Weights of a small GPT-style language model, trained from scratch on English Wikipedia.
Architecture: RMSNorm before each block, no biases in attention or MLP.
MLP neurons of a small language model. Each row is named by its layer, matrix (down: output weights) and neuron, and shows model dimensions 0-127. Each number is 500 + 25 x the weight over its row's rms, rounded and kept within 0 to 999. Numbers have three digits each. A neuron's up and down rows have the sign that makes its largest values positive.
A block is one neuron, or neurons of one layer that tend to fire together. After each block is what it responds to, as a language model described it from the Wikipedia text at the highest values.

L7.down622:467503521514523516516544455531472490496503498473512519499492528485511491524469506473509501530459546516493527509490502557473520552475551525481496529536507457529527516499517472518537502505516494546497517470512510515525538495514498546479439537534474482444523483464493517528540508554506524468438501470513489509505500484515519517498521482470503511513495465526530518503489519491506536501477
Opening token of a new structural line: == of section headings after a blank line (e.g. == History), or the first letter of infobox fields after "- " (Campus type, Official language).

L5.down53:503512475534533489522484449525469495494502449498477459513538496500505490486514522458454474482536481492484508515545488475502534462481500482475503467500522506484495532519489502511509514461518540539497449501513482473508486489523515465504490458472517459539490501492451486534526511482503446506486505551511512471535511489501515541467468491563478441504466509498497504513511485507467532455531
L5.down795:511538507495493510516504495457482498494525500482466458525452533460513527503483475526505507501497474530540504507498537495509509484474455528472503541530509488466494468522492468477483515472482543499508525489495517482529504518474463482515451500532529477516511474508489521489469502514476455538522484483460512523516511492483513489507479550495462453489502491513489533495480456510493517492515
L5.down889:505492494430519510503525455471502510470494561507490440495464504504510492480513479531486503483519493512482501498469431533544533530439508469462517495531485547521483472522528523531472489530505502494529488479531512523508482501489482470529490505484477514562538486517514462500486497498480508499526519531538494465503515434493489518519522493478511503489550535501517514520505482465529502506524
L5.down1003:472503483496512432497471479510531489556514526494497493541470500503514491519507492497499506491485491507523463540478460533495514503526529422519497468532469529525491505500480484486520512518506470475491513548551455504475488470480472502482558497480491483536497463481531453519513486489493497478498502555494516523475522456515469513462484513501508546467500461503510477546464483467503496544501
L5.down1266:545488490507470508497512484559516538487479477503519472477474465521486453482497516515515498523508432489486455481442523495493481513472475496459458507512495478497501509554543544522508476572492498526480477484495519487466545511504492487508499494475507491577498521483492484476546458531515499539507527473537514530480529525460461507485505451536503483472521548483505479550460463449494495503496
L5.down1404:500464481519511533522498508545523487477509461493505488470491460532480509510502542485528469501497457443560459505503472504535485477537559544509553493517544483474498500524516496519458494522494534454486501510471476516525510499476486493519459474522460568521487497481494514464501476520530530503477492536473500506471482479489495522540477493535492477474496491491485487532506499436454478487493
L5.down1574:497471484547522484498474460476511500519512465494518484503505528482500495539483531481546485502508508508472470474516499529489554479465480476530480531536517516480506521488525503533514480505521493526503467468481484475509487534541521436473488508510493491497486500492479498459499506501477460499474509475473477496517481469506508484505499478500449463479430502534508529478493497486517516556505
L5.down1740:516482498519493511499519458514481524545522493533519497507527472509497461479506515479512498535500499501495505478530479524528492478528501511482503547464536525548525494525555447516491499517524531503504453427506529531527486518501489517499436522536499491517493489487469488496495481511491560521507512495505460534526465495472506538470511532491484466492476533483522505500534525466473471517462
Fires mostly on the opening == or === of a section heading at a line start after a blank line (==Plot summary, ===Guest characters); weakly on " as" after served/serving and other scattered tokens.

L7.down1964:508507547499479504505510504497514492484537500493498506507526515510537478527486468513536528453448489499556510479514488526515511500474479479515508508502506505501517506512473534469520491529532491504488505504526546513503514539445518458502501528499482492519478449480461482509525550505539503491541476513508516481483498553467493525494505460541467478540502493486508520461553478533488481460520
Unit tokens in geographic infobox area and density figures (km before ², sq in sq mi), plus census "housing"/"household", place-name word pieces, and his/of.

L6.down190:520495475488538473526474492502522505502498517482518503527522489455533518510470484515503511502500524454489470496495559465467467526531468511490556525533511478502491516532524460499560502499471538479468513503544504495517506511482445477508479513516490516481472457508501512538552479506523502486489521530538475525505544477504542488510542483504466505477492513500509530505494520460466477506523
L6.down281:514521498533505524486469490527475524480536476490482485529483488534517481502516512502502521515490459503479516500424540543497451459502497458520486509508482485508483480506513473491556474499546493508471513545517484471504482494456471465507497504481502516517460522519555495489521516510486471532490479460490533537466525512499519476488517548524489530520456486445478495512445532450497535512502
L6.down520:545539502500491493490462482532490494475521465499523496486481469477513506503499470467491509467500481484492487524501533475524484472490488510507482488485515510473439482511521481504538551476496491483465494498503478491480530532463559478509455504499492464493491483505542550486459540474481538498519496498492468488512537454466501465533493531474479513469487489508473489496456506441515523511504
L6.down876:497509510496521488525457506483528501538533491494483498503505503496474539456480476461533531489514512521481508483490536485467489489513500494464529536500485520462526465519516474542530495471545511542507521474436525488535476462480523530500458500530469531491519508472503492504524476499470494519480533491506512511488489464497480501486470513511453473476506511502515485542481529493523510447515
L6.down1104:562506452534486511526504494484474470487502487491529503489530463471502526477504446519534499543496463511507506511522508527531496472499504523452486490536508491485482472511520457493481508519547531483498496495494517516486494468465456484533460504498479503524527513475518492506490484512558450495537455533518491460534454469517505497494499493460483493459501477499483504485519511428526522450497
L6.down1407:475471491539529485547492484487497504492526503464519492538489523480501500511492476456480478515521482523517487505501463540492531503439490512472565523504538517518474446487486508516525494510519497504484481495489495475542541501506465521492436462523501526545495489492472473514519507550484541470499470503511522485471521526484495466502478479481468534460548497500507461497493547429481548462525
L6.down1634:508520515478466508514510498479473519464499539499507466521469520496525496488517452507557506569483502526503478513509517494515523527477491511534541535472506511528476482483532507467533466503470480490488497534501522484498516531493480445512500503476489474497479442484502510513542522500490480491533494522464530482472503494469527561486493498492487492493475490498481490514520544512565532491542
L6.down1693:476517532518492490519495527507492478465490523540454520482508489490451569507520503475485498498422449479481511522498507499493509491510482480514447483457448495528532491489498498499466503485491469460481469495483501509506492471489519497494503562475483501468493528462455514487553492488497533505518557512471526491538521513519469519504512485531497504539498495463482472471469509477534488449499
Opening == or === of Wikipedia section headings at line start after a blank line, e.g. "== Reception ==", "=== Plot ===", with weak hits on table-header and infobox words.

L6.down3:479487544480533514480498484477529516555541465471502482486504486508497494498476488506502491516462483529473473466499492505493504552477494510566496469519491473493483503475477496524500495474537479475549488478501478501518460524511507557496479507504528504568495487481499493481520523549501516492529467489453483478539474489518525500494495490509476503460468498521448509482526528558514501532500
L6.down232:522508480527553547503506523513512462483500479525471459502502491454517499505463505478486531490490512559520496494455487513505446519494460533475499510490463488490472475490530491529494486504563485520476504509529472502488514452474506469486530469484462471493515510510454470512495506467492468505515486502473512507513521534508493513520492480472483522554492522501449512547503504485527511464427
L6.down446:511507503525481482464506517511517538493534504510465545478529458484492475562459508476535485439483543505533505492531491535507541524480536530485543538493498461545444467532489530524518495500513471515499432515504513516493472508516513446539499493501486490490519526526493486462489511521498520490494463500500491555514447490533483481497505512534492470517548497551529462449492455530533494520488
L6.down546:539536536508484535518486517551497527515503530523491538559504492541481544507514475537494526502512521515510509500498487519516517478490449488485487510508507462468532512463522507500545546522478475503525484487497511507514500467506497498498403490518500513506523487450498487491489470471445519511491531492520476497503492508497544495500455550504486494513517532504492510486487451447481560456568
L6.down1831:491498504517496499470504458525510483496528530481497585493518493507463498510487493496498505499473514473493526508502483497504546516538460542463513497524480494462533471416513504503498480481516513521493511490528483505501522528492504516487567499499498498494513499491508497541525487511491472482486458500485488469502514518524522490481498461509517460490531511476519505560511470442480511499517
L6.down1834:503439508494517517459509515486513521497515522495489554503495488535510534524508527481498543490525502455506498483456518498510494499509490502466501484489494503481491526541537488542524479506494485496468466527505519472518515490516481535543472508547495478511462526454463466491505490493501499509548488527493452527514466461512494489499453472513518462505461510519529504485472464513473476491562
L6.down1882:508524485513498498472507459479444498512526513452533501449504516534472490493522510548533518483501477537495476464537484489472550490528487497500497465465527518494546495486505490518495504477522520561520497493510483524493480509482477510496512452521459492488487528535475507547550499482500490519499505493478475504484493505481550537525522535486471471510482477507504484506462482521486530537495
L6.down1991:512532495474503468438489511485485479508443538513502489483510512512479455501519476491492503464473502511527481518518506533512521543453511463460479506512536522542534511498470515493489521485468491501489497486518499475545479503524462531492499516497498491488443458493532484484536493529452480499495493515507512497489477411486488483570516510507506528474491540487505507494486542422528531517463
Short subword pieces completing a word after its opening fragment, especially "en" in sc-enes, also sc-ores, g-orges, endosc-opic, att-empt.